config.toml
num_hidden_layers = 14
intermediate_size = 2304
norm_place = "pre"
positions = "rope"
rope_fraction = 1.0
bias = "all"
parallel_block = false
init_std_o = 0.0
beta2 = 0.99
weight_decay = 0.18
lr_head = 0.00561
decay_fraction = 1.0
decay_shape = "exp"
dataset = "wikipedia_en"
MLP neurons of a small language model. Each row is named by its layer, matrix (up: input weights) and neuron, and shows model dimensions 192-255. Each number is 50 + 12 x the weight over its row's rms, rounded and kept within 0 to 99.
Before each neuron's rows, "fires on" lists the tokens most often at its 100 highest values on Wikipedia text that the model never trained on.

fires on: ",", " sc", " acc", " |", " Sp", " ."
L4.up470:53 60 46 45 48 29 49 33 50 66 48 39 47 53 46 42 31 78 38 47 55 35 45 28 67 49 65 37 59 44 40 46 59 57 50 48 50 37 57 49 47 44 61 44 60 35 63 73 38 41 49 63 40 58 45 44 39 52 51 69 65 46 64 43

fires on: ",", " that", " |"
L8.up443:45 54 45 58 52 60 75 55 73 37 34 54 59 57 57 31 31 37 65 48 46 38 38 43 27 53 54 40 34 49 16 46 66 52 60 75 45 06 69 60 34 25 41 42 56 38 70 64 65 70 56 50 37 66 35 41 37 26 51 51 60 48 58 47

fires on: "ti", "ly", "t", " least", "y", "st"
L4.up1281:67 39 35 67 33 46 45 52 24 27 63 29 50 44 38 65 59 32 47 54 70 52 45 45 68 59 54 50 39 46 40 62 58 74 41 42 42 49 49 52 32 43 33 38 35 53 39 60 75 60 48 43 51 43 52 48 64 53 41 68 42 50 62 79

fires on: " —", ";", " –", ".", "W", "B"
L4.up21:46 42 64 38 72 58 43 59 50 57 66 53 42 54 49 53 41 51 51 57 68 66 27 57 40 70 41 53 54 59 53 38 70 44 45 54 41 40 41 66 58 44 65 56 60 40 58 42 64 47 39 51 54 32 32 62 52 64 49 60 39 41 48 67

fires on: " e", " ", "]", "e"
L4.up1194:52 33 65 53 43 52 55 40 51 56 36 47 63 64 65 53 47 44 31 43 47 48 32 69 47 49 46 56 27 38 38 58 52 49 67 47 50 53 31 57 32 47 44 41 51 56 78 52 61 50 65 64 46 50 54 54 42 34 43 24 51 41 64 54

fires on: " |", " as", "-", ";"
L4.up1060:41 53 50 63 40 42 66 49 65 56 20 39 42 46 65 57 54 60 46 72 40 25 53 54 42 64 33 60 52 69 47 40 73 70 38 60 40 50 46 71 47 66 57 55 50 46 59 49 40 45 48 53 56 72 53 44 58 64 50 44 50 51 47 57

fires on: " o", " co", " U", " Pre", " O", " to"
L8.up971:59 48 57 51 62 60 52 67 52 48 36 53 47 69 31 57 55 58 40 72 57 44 43 52 31 52 34 38 56 38 34 39 69 54 45 58 31 59 34 37 47 56 78 50 53 46 43 45 58 58 47 53 46 38 23 60 54 50 63 48 55 47 89 82

fires on: " of", " that", " sub", " in", ":", "\n\n"
L4.up1838:64 39 50 38 45 46 51 68 63 59 38 42 37 50 62 64 37 13 61 45 57 43 43 74 43 68 42 32 67 40 41 67 67 60 41 48 36 53 46 46 56 43 62 27 51 49 56 50 47 50 48 36 37 56 42 56 40 41 55 38 43 61 47 76

fires on: " that", " of", "-", "ce"
L4.up858:36 45 49 47 59 38 57 47 48 39 52 42 61 37 44 47 37 87 78 58 35 08 49 49 44 66 59 44 54 64 39 86 43 42 64 69 34 56 57 42 69 45 49 56 42 58 59 50 51 55 40 32 36 40 43 57 52 60 52 49 45 51 43 63

fires on: " as", "ment", " of", " Ser", " version", " ri"
L4.up424:37 53 55 55 68 60 42 62 64 47 35 43 60 52 42 60 49 56 34 44 61 49 53 75 46 36 52 42 47 60 46 54 64 47 48 44 50 39 70 31 60 25 53 52 42 62 65 51 45 38 38 50 38 60 31 48 48 45 55 75 28 50 45 41

fires on: " =", "^", " of", "on"
L4.up389:50 43 54 58 51 51 38 51 67 67 47 54 41 56 54 51 50 59 58 47 46 58 77 59 54 46 54 57 47 36 30 64 63 67 47 69 36 35 48 43 23 51 37 48 60 41 59 38 56 44 48 44 57 31 49 34 45 35 50 47 32 37 64 63

fires on: "S", "s", " "
L8.up1745:55 49 76 23 74 54 59 55 55 74 43 51 53 55 25 58 44 61 63 59 33 34 41 40 70 54 34 29 55 38 73 54 66 50 66 30 51 47 41 38 59 52 36 42 25 25 50 54 41 48 46 46 35 45 18 62 52 62 57 63 42 67 49 61

fires on: " 1", " that", " (", " It", ")", " also"
L8.up411:55 36 62 41 49 71 62 49 37 63 45 52 57 45 59 60 52 46 55 55 32 39 38 70 45 40 55 52 40 36 54 51 62 67 34 45 46 54 63 52 13 58 66 62 47 38 44 73 49 34 48 64 57 40 42 42 43 36 28 66 49 33 70 68

fires on: " also", "ly", "s", "ally", " then", " successfully"
L4.up494:34 43 69 22 56 67 38 65 67 75 29 50 46 49 34 61 54 51 52 77 74 33 27 39 59 52 43 42 35 49 32 53 50 55 42 65 57 45 29 50 31 61 45 54 39 50 63 40 53 51 49 61 43 44 33 35 67 58 54 39 53 57 51 74

fires on: " =", "ly", " longer"
L4.up2239:57 34 43 67 54 68 60 45 41 27 57 39 53 66 47 40 74 29 55 42 65 66 40 44 40 74 70 31 27 41 42 56 48 58 43 50 48 66 42 38 29 55 57 48 51 45 41 32 59 57 46 57 67 56 76 38 65 49 46 54 40 52 37 36

fires on: ".", ",", ";"
L4.up511:53 44 52 46 42 43 39 58 66 58 50 35 60 61 50 57 57 48 45 44 65 48 39 42 59 64 37 65 55 35 48 42 37 48 41 36 31 51 43 65 54 62 59 56 37 65 44 50 80 32 68 39 72 43 57 51 61 56 44 28 54 54 65 53

fires on: " |", ";", ",", " ("
L4.up1820:53 57 60 44 48 31 48 47 61 76 39 38 35 51 46 68 39 40 59 56 52 42 25 54 64 45 38 51 49 41 19 36 33 48 52 59 48 25 23 60 30 64 39 43 49 26 47 58 47 38 38 62 60 56 17 53 54 44 52 43 57 26 54 37

fires on: " of", " se", " ne", "]", " e"
L4.up162:48 56 66 34 24 42 55 31 68 73 41 36 58 61 61 42 59 50 37 43 44 59 33 55 59 43 41 54 38 31 21 47 36 74 63 40 53 35 35 32 54 46 61 49 42 71 48 63 60 57 64 63 63 47 39 33 31 43 79 30 41 47 63 60

fires on: ";", " (", " inc", " |", "|", "-"
L8.up724:50 72 34 64 45 63 31 66 52 45 63 54 44 50 58 54 34 47 56 45 73 56 49 55 42 33 51 38 62 47 48 41 64 50 63 35 47 45 33 43 37 38 50 79 75 54 58 51 68 46 34 58 30 45 66 48 52 47 68 83 48 47 55 79

fires on: " was", " is", " been", "ly", ")", "ta"
L8.up1766:44 12 78 58 53 57 43 57 65 49 39 61 54 58 57 49 19 59 54 35 46 86 72 53 64 53 23 60 65 29 51 43 58 38 49 38 24 50 47 36 45 60 75 25 46 38 71 61 37 53 60 70 65 21 53 50 38 45 45 61 47 63 53 50

fires on: "=", ")", " before"
L4.up1378:34 39 65 60 42 46 68 30 42 57 68 61 61 48 39 37 31 51 51 46 36 56 72 43 66 61 41 40 37 59 45 33 59 61 42 66 53 54 45 48 19 62 59 56 55 25 59 54 43 53 49 53 58 31 36 40 53 55 27 64 46 63 80 68

fires on: " |", "des", "s", " gas", "We"
L4.up2277:53 52 58 35 47 63 61 45 48 40 44 59 42 46 54 36 61 53 65 64 62 36 46 45 47 29 73 65 58 62 52 44 59 60 45 45 46 36 28 57 49 32 43 55 32 58 40 58 64 53 46 61 38 50 31 63 37 36 62 48 57 26 44 84

fires on: " |", ":", " subs", "rov"
L8.up708:25 39 37 46 38 48 67 41 73 61 45 57 38 46 44 44 45 59 47 60 48 53 42 50 55 50 32 59 73 45 43 41 58 52 33 47 39 36 47 52 29 58 53 73 47 53 39 44 57 33 62 39 57 43 36 50 71 43 43 52 32 35 51 61

fires on: " |", " an", " acc"
L8.up1855:54 40 44 39 61 40 51 36 71 52 48 56 42 54 25 50 49 63 69 59 61 42 37 43 47 30 63 53 59 71 37 46 59 39 39 56 46 28 39 48 31 34 47 51 46 16 59 57 48 48 40 42 40 78 29 50 56 41 47 47 64 55 53 56

fires on: " |", " more", " not", " through"
L4.up665:57 41 58 61 45 44 61 52 45 58 52 37 35 43 42 53 41 64 40 49 48 41 66 50 58 21 56 59 59 51 35 50 67 48 62 33 61 49 41 39 32 38 56 35 29 31 73 42 55 44 69 37 53 57 52 36 58 53 38 52 59 60 47 62

fires on: ")", "'", " (", "s", ";", "if"
L8.up132:58 51 32 47 59 37 49 39 72 67 13 31 32 57 48 58 41 44 40 46 44 40 43 13 42 27 53 67 42 75 63 22 55 67 65 63 46 47 36 43 41 34 43 55 40 42 20 48 66 67 42 31 46 60 51 46 46 32 48 53 45 33 49 41

fires on: " |", ")", " of", ";", "s"
L8.up207:54 36 61 54 71 36 50 67 61 71 37 40 25 56 31 65 55 58 73 47 50 42 59 50 55 53 29 37 42 69 63 38 65 57 77 78 77 49 46 37 32 52 33 58 62 43 41 41 47 59 45 33 32 47 52 48 61 58 45 67 40 40 44 74

fires on: " his", " her", " Her", " its"
L4.up312:37 61 62 48 39 40 46 33 42 46 52 44 18 62 46 49 48 60 44 25 38 53 56 35 62 54 70 24 52 51 48 44 39 55 65 72 44 51 52 83 46 40 38 40 41 55 50 55 50 52 49 85 68 67 30 62 52 41 72 58 36 29 59 50

fires on: "|", " |", "-", ";", ",", " to"
L8.up1790:51 42 47 46 59 60 26 67 47 65 50 61 33 68 64 38 57 47 69 61 51 53 31 68 56 37 24 43 62 43 66 41 31 62 52 55 70 42 49 16 43 44 41 69 53 44 60 46 47 87 47 45 49 75 62 59 72 65 41 52 56 41 45 43

fires on: "-", " as", " of", "on", " ="
L4.up1577:38 52 37 59 68 53 47 56 67 42 32 37 64 41 62 38 40 54 50 51 33 43 56 50 54 58 58 50 57 69 35 56 56 40 41 47 46 42 69 58 28 53 46 64 30 61 69 39 26 33 49 35 25 47 66 29 45 50 50 51 32 33 65 64

fires on: " ", ",", " “", "—", " are"
L8.up547:40 34 44 28 40 45 43 41 55 68 24 43 38 62 31 49 31 51 64 56 38 51 30 49 31 45 40 26 48 39 58 67 51 76 70 43 53 44 37 35 48 72 55 63 28 31 55 64 42 54 71 61 30 44 45 50 47 46 53 24 65 49 80 75

fires on: " to", " of", "-", "wh", "|", " following"
L4.up338:33 63 62 59 45 48 52 37 63 77 60 74 55 66 60 61 38 69 38 66 75 59 50 58 50 27 39 64 44 24 38 32 51 50 79 68 42 64 45 45 22 43 45 61 69 45 52 46 59 55 55 43 48 44 62 61 30 47 42 46 35 60 33 70

fires on: " all", " by", "lu", " with", "\n\n", " of"
L4.up554:47 52 63 61 54 34 54 59 58 35 54 50 55 64 62 39 43 42 52 61 54 45 30 76 47 60 61 60 52 40 37 61 67 46 47 52 70 47 52 50 44 66 51 49 50 50 52 58 56 49 40 42 30 55 40 49 46 53 52 41 53 67 46 51

fires on: " his", " her", "s", " their", ".", " its"
L4.up519:31 60 57 56 47 32 40 35 44 57 26 59 52 67 53 42 59 50 42 42 56 59 47 31 65 58 37 46 56 26 32 26 61 36 65 55 42 48 39 67 40 48 48 31 62 68 40 61 49 51 67 70 49 36 52 63 58 52 53 61 37 30 64 50

fires on: "'", " other", "ne", "gl", " now", " small"
L4.up1524:37 59 46 53 57 47 31 46 58 50 54 44 39 57 51 50 56 60 49 55 44 53 48 40 54 50 50 42 63 56 29 49 42 29 49 40 38 50 65 84 39 64 58 32 67 43 45 55 44 51 62 55 59 46 39 47 45 56 44 46 39 37 48 45

fires on: ")", " |"
L4.up944:47 32 58 62 63 40 48 64 55 78 44 54 38 51 30 60 52 42 49 39 39 49 46 42 63 51 47 47 58 71 47 69 48 63 45 69 48 59 42 42 51 49 58 56 55 49 57 61 38 74 63 34 42 53 28 62 61 36 40 52 53 25 48 37

fires on: ".", "e", "S"
L4.up662:45 36 48 41 67 36 54 47 54 68 54 39 55 46 74 54 56 57 40 53 51 34 45 57 47 70 47 62 53 38 40 58 52 62 31 55 44 38 35 60 32 57 41 55 49 62 54 61 70 51 59 52 53 44 66 49 55 59 50 68 65 47 53 75

fires on: "=", " of", " a", "ous", " with"
L4.up503:33 50 41 39 71 50 55 37 47 65 61 35 46 47 63 27 59 53 68 56 44 50 37 54 53 67 58 67 56 39 45 44 53 56 37 42 63 33 58 62 43 39 39 61 52 60 34 66 52 49 46 46 32 59 49 63 47 38 53 46 62 66 54 62